MLP neurons of a small language model. Each row is named by its layer, matrix (down: output weights) and neuron, and shows model dimensions 213-425. Each number is 128 + 32 x the weight over its row's rms, rounded and kept within 0 to 255. Numbers have three digits each.
A block is one neuron, or neurons of one layer that tend to fire together. After each block is what it responds to, as a language model described it from the Wikipedia text at the highest values.

L5.down1991:125204100191119167098142171125174148139104135167138116103102120168179134096159149135101142141117123085165085155132103091131079085145138113151123117162134111095143126127109063100112128097089113110066116157104124120172138106124175156090100102136095121121180096116126149125122116198123125120143077132123102101127133125172152110104123161108157155168111148120119085079121128167169073047155205103141096156159158149107148114086143129128101139175088060184059094197129110076089140083168099183184091149091100127120138140134098143158145140137215103177118116090131116171118115115094126151084172166107082178135128162120150141205124106136116142170131128
L5.down2144:123127052112134127092152203148090108126137187129081095073110139151122102168077140132132087096073128125106149042171112174144140118055111133173179072117108157150093116171127191119116095142124157119099139082090104110123133094149135121136076176116174168137142043111110136150152185121159177165112125142105128120140158149124157141143159167094145085134133095161152191128132116115106123119138071167113154123065124146154169099105122109185110145134112114134146155140124185106145169102123132138142135129122114117146111107086160142095102122123137104118085117122091163150125133138116087141158169146122116157118101114155127139097177130101097166153118139
L5.down2278:081101142126174131128177187134133102106130156125091179116110151166078106179143121123174167152142118060139150118154113130145029088147158171094139127108167100138163152121134170091162054147148149154084148119103161119169116127172136121171123131113113049088105105135172163164146142132127137107175125178061117144150108108110096076151145141131122125079146120122131136108149153168104134101151107119203182159115148121125122093111171107166073198175178155142147143108113178094136068135104110112094143128117106142171166129146106093133187121106129189162137157094157153141166098094098105132113064133117161131100171194117145147121104102090136157091123109
L5.down2485:134144120053150168142122151104171091159077185164097118092106128145133137140138140063130096118197126210172181189099117125170140120152137033114125155124061122159111110156130113094095136169169087189121147110096117121129082106139097111166171154116163120085107104161081134155160143115172100091170142109077126107169149099117185073101148211101104118113089127142095089106137134152132115147129082094086132097107122149142110177173128098107047163161134178147121162103077132071144123134148147113144111145193102128157130105131136112161193137154093122091153186182058151107190160151156094104123149185109142089110116122120166169097120076109166142118130141
Description: Album personnel instrument credits

L11.down735:073171132142121116208146171131121095133094163181123142087105168134131091108142187161143176097123146165118169100196154138102181091114106146158154099108172103140082088136143155070168091088135095193089105090124183117137044064154173142133188098124103142164145077144115114161179140102106134083134073199080149167125098110129114151066087143149135128170177159162093087120126139137124129120098023149110121124169044163177140142145197082139168132066150063134106107143119082141107121121105142103142145073108108193113142146102176191130098107156084090117098125157121173060139155086106151091128067083135095121084154157107119142183095107174139130124133115
L11.down741:091085093110136125058087114142106130086111138089131128137056165139157154128110134110074148124163165117054157098146128140108130145150182171167131119126134110134122156117146138100134123122114136100156190089117150105091110115128072121164094101180114108117123140147144150189143119171152111116159111149125180165138105096154110121111114142170151166159071087136127148056201146156105175093133076178176105178107101188156157114093197149139125126125139115088104131151132100165118087147127168094170106135086170141189180087128155209076106097137074153113196144077147155102142124167105180149141111108107039099164095126100173131104119072140134153120114103
L11.down1564:099134125117096151054128111137139131104114112139138119117124082124126167158102191111114167083141106116120167036130154178139162127122156177140157147168127140124091169122130107149101109132067073150079139167104153148099110105126099125184165069151041104147149194107122137122131141115124115132142098127115100116172078103187159105189132122088058143161070139125131141081069099121213162104115099152214126112111117128119156146168101175158143159164140097162086164145134120110128177111136140126107120143135140077105172125153137144103105132118049073093126100132132158097007137172096145156123113112134139104137171179147160075111167140094100095137165119
L11.down1905:081174156141116175162126103182099133118147127104135128146111152166138081100167155123149074151081082130096117123175113066097119087139142094218137089103138107142184127137135119169169142128096109086135050086130113174106158047112109117061154113143118156150171109169173141126168152077118075098083133215085117151106112152146091173134117043130123151139174176198117152102047112089115124074122022118160120115234094144162111128130106141114164112160159147168097234145096149159080137169116121138144110113163114146121117121118117140158159191178073126076168133074131116096110135102158143097133104102145154133133087169158128111130173125106200156073214159
Description: Head noun after "a"

L5.down1394:159094088092094116113132121173111161045127164169147124074123149115111093091167154118102177142115148139137118171105101144183128124123147169055102117090086058131116140139122158106212090124187126123161127139164104075131110160097153090206162114119167178142117122191112131219140137137142150145187120105183150106172087123161097087068176091156155176169191115116104099162130086151124126090130093188130177104126137116118126101158084150111141161147150144101083137145152093141141112113112096092122153085183157166174133155106135115157109198161230131124180108195131068120119152139111168071085145156108150106112070144133111151136123137108069126152120152
L5.down1412:091096123149112175158128117112098100119187166116120131165217099149140074086136160136157150141052141130100131075080062162145123113154107151091153105101128143130141112204166103146187114138154105140146181144089103118110149188113125148135146129175107168133154104147114135177152103111101193103153129108166142139122146118129106183083165107090127142172181103186101077049104153106097167186097139123088172130133148145129164143108108131117160134114132095090126126162128147139189144165100140115108122158151143047096113106138135163079176108133152161138091099095150142136162116134112134107109185128074122132120117130127175186151105117119114180150114189
L5.down1621:095142100139063172146154155110130089149134115162102123178098114069163114063141099099116128124163194049093149128152098105126125112106116151055142129084111117152108182096101143114122142142051170135157096159105220109197133188127122158149107107137123097103125148208111075063125074118112111104114158140084103160078151159087086120091155108064072114150147209107095090162156159125149125127089089124148229051151088152090127117119097115115130079137165114089189194123155131162150123085133089117138124170171152119110168157108116161131155167117108122168168165135134134116135163114106168100121197140132067111125065190111172098117129126169163180084224065
L5.down1960:133114139130151135112219124128083155152098146097127114128102132087154101127137106162088138176164165142104181131102091157112134099089161130167107119116098171135128152106157120103049142129166141124076113116067133137110085160109173135121127096134137109090105135144122130050104135106081148110203134126133151094078170143118106107141127126161111098111124095178188072121101097153174154109068107102177130162149141151079109149106119145130144113136120156102081107154146156080129080136100197146161093152153080062113130097121142124137128154102157137123121149127133141185074136127150108145132201118133129115095090137168109136092134065119091119140150087
Description: Infinitival "to" before verbs

L2.down2382:172173145156163089129086162130155138138126167163151063154096104125131112101102178200099169160197147102130177156126102126150140086077102128157091080118170118183150158144123131161107169113122090108178165080130092166081164177122107111104140044145123150110129183145130144168089155103109130098118133086143126068146059145142118123184156137114146100141137176134116145137194178180046128091098107178139210099156115103124130101144152102144142121167100130090107135101146155161100104183097110056111116119116093132114162149086098132159142181147128165143079186135141200119137136145147093203229174131124148112115150127151151143068145120068117123087157122
Description: Plural noun endings

L2.down1727:160127035145125159143181120153106154138133100113144141128108181145115155089098057141123104128094215141106144145172165185110152158088082141147102129164150177078155114122146147123092104139115203095133083040133052159137161137119095147078082121134117148152141071126124071099191179130108150136157173178100138171132204121036116159069165089161099161086096117125161145127132142125101106154110089085114109120173085126174099089143117149123120138131107164167133172168124183150104125078139076110069113117132131166122098085117158090106142191151137146190103164137140149107140124164140160126145102098124150146133106135093130091134130102101082139135091073
Description: List item starts

L5.down31:155137118094107058117113141103134141173104119112169101194165128129115058119187152115073101155059097128126138131147122156109185160100095100093121121139149108117111098128158084090093131095098147127139135096073100146195142146137115109151184148120077130157108128136126120092152169124099083156123141099165139095121135158133174134134149104185148085162200130153103138109112145204081130125133096195133138122154182140132186170105089147149156114083164082213104169142086148144074071139060080121118109141141077185140183100138126110175088111095141087125197166106065110117148094122151182087092129169142162118044112076088190091122207111163154184133145157
L5.down965:129164116141115130170156167162116138108141106133066165125094160156173080093118166143059129127123173078123145142185152128144145145114100130129158218179062128117122136148159125117144114100147173099212044103200088153104152120164164130073052162123170150144145166130151148149170108132131116110114104091116155173147131122093106135130142130117175083104130063187079114031134123143149151134138098117141095131106119185100131137111107090139182106112143107157158170165145173112114142158112077099151072089141090194095095104141137106058124130136096087123111143127098084131128110136115148134151111163102142165110084105109159119147101112103162163095128072
L5.down1228:096161071136103165133133134107121121083147131144095110124137156117119181129108152151157166154129107164134065090151122149142148093114162070108127099128072160120140141114077134152102154092122118166110117065133116118136151141136176113082118156148105088123102100166130143083172120118130178140115091129077135139085094160086110134148093211167071144174156148104125088107139092108085148149091088149087146136185106123175132109176142117119156059168128142115144099105089136135175088166130107140143149129089103140143099076157085197092204144154109095131159157117113123106155159072077202135118109154160130160118133106093162162145138178150126183067098150
L5.down1531:161144185124099108075089127128167108120114123161168115159091122089115139102107211121142097152147098077094141173184117142172140152149121133191097150137056135037161154121162107146125143095160126106116098087113045143131109152099164104130145093129140114109103180173128170107201186169056121105174098096099101108101095092163144147204130123148098117158173097126122145145104175169095136167065078088128114090127180142092085075173125142161059131148132116123078183138128167154139091138079145085138082097197173150130131068127090114140139126131154181154116144141145144113097120129118151130109100127125112182110112111105138169121091176125123162132104096
Description: Word-completing final pieces

L11.down757:153071142081154119132110121121157125084104133213066135172114158111140083140096129035111117107075094136103140138094165147157142185085166147154104181097144098087105107095158121141075085139114130112020136071117148198168114149165163122094190117154103137111127119128144158179175175156188083117146104133115129110125103184071162174188037112112149163095118110166124136108098094123117069129137111130178136088180151168150162158151114185173164112132181170108084082121137105116151124132151142130177111106120127163133110085156080087127119089107108151165110182120106137187177052081103143194150121102090158153161121135141158130075079157110145141095109188
L11.down1624:156117106093217145160133103064079175124114198140153172111088072166121115173138107135107157160143087176169135127125131133167131084149164101166150129088147146110086118189102163102147083134117097156185123117075154099187059095139160137168135149084134115103107088123152140091133086088161104133174142143106168153172126117091153115159126099092079195090123122150107102096130178150162112098089098120106121147124107121108196074125172126149168117200116140191154116120162150153121141179133179129156075142171114154128129140106108109135090184138137157110109140124144108237190079086103090126140114129172073060149183096142164159089111166103116155101162107
L11.down1975:202124100112117169063156166126122123136129123187112128108158147106120118113075153113142123141202085118124114164162129138116150095196114164095178140107146100146108114068114167125087073114097148146151086075098082147135150081181146134133119140161107108073141100124151059116159143095110100127107113096088167058128131115143100162111192149148111171127129135120109133113170121085150110138176158191137111100161100130138150156131106142097124141161119125175168073137134188149113154123156120090109113105108101164133055134149095118121103146111199097136134154117058120132127155136145082140190138115092125136143171150132125104129158133146136168075110161
L11.down2104:139107111084171154158164134091115102079101212098145110171160131153178106114089124132132138078131066117122110124146150151132225107127117164155148169112123121149140079111108046151116067204118161092080161082108098114100162188102179136112111086112171136102098101170149131125113119153124116149121103199110106159083110188182158128147115129142144133185114136114101156149104100129093148140113118113149040116040147106158125163109130080115143164140159191038143104139171147115134164117155169165120103125157123195187128134146126145168143144093128167164127114135131125147141093157179159114129153158151095117113131065167101074138177154180101108149120142
Description: Musician-role slot in credits

L11.down140:121130174083135144161102173127114117103141141095100188134107133127138164151181141137123190149112139106099049105144152146079126078123116138109103150127091080157176060161134148117123140149126153107116116119103140103100148092145091054099153081115126115191134187184042159104138141199177096135111081155141173112150069186138160168141172125127114137098118122082028134084154139102177185133180115110101152078091170080097159109153141138115109122108150133115180129122117142183195117119134106112106133211107127121062096121139172145088107127180151135180153167138169147116122111115149103104149137135106080108114164113142137110147178137121133139085139124
L11.down313:099157158129100116120081137149084153048179162145108129082117172100144160170130166140178154154099202127137100199148088111141119155125117105162148178131092136145097082121098137199158079140123114167134125156085074107129135140161115125107117102097160138093118088138177113147168136200145197191106149109164167156116131101172097154103140129172116120170124145117121151083150157108098079157176176105110103149192186069158105166199147140106127182173114123172103127121109114117146104165170150137106121126113195125111091167150123143137122099185115126167088154110173111142123192125087135137109067200116133124103099194158147166101138163092155125123166116
L11.down439:114109168093122225158117154093056221112186213122127112112089186110154104168069151148170167129156175170079113127126056129113151102059105159099102086151144106151132104145118157082095131099158135178135188108140163128151156146152112157154106098138142199143149121176131111175134101147120145152128138131071168080181079119152136124129138166124130202115137146136143069148098136146126140096160147149178115052121111152130151090125123120156158156148161129118099089147112126139116141138064155085136127144130102036084078124117129136096147111125197146149169111130082089103063176149175127086166175158127127127098111146145115134138107106139113109110143173
L11.down2096:117081151138139138166162085133158167113180101145088133155112122098119084105149085124157112153135131134085121099107129163098129080137126132144147077095138186135118186115157157137127164137113111115210059149144087149140102106157097124152172096172116134107170143110125157139117129078142133167099103133150119112124130123133133103131109102160125115074126120127118193140177063156156120124108151148084139148235130119094093110123150150122151123115113175124109111155165141163074137126129186090102087163141132117086133117117137096114141131110153119095138130166144106120156142110126125162178102123148129109088116064082150142126104124125134156144121141
Description: Pre-verb auxiliaries and "to"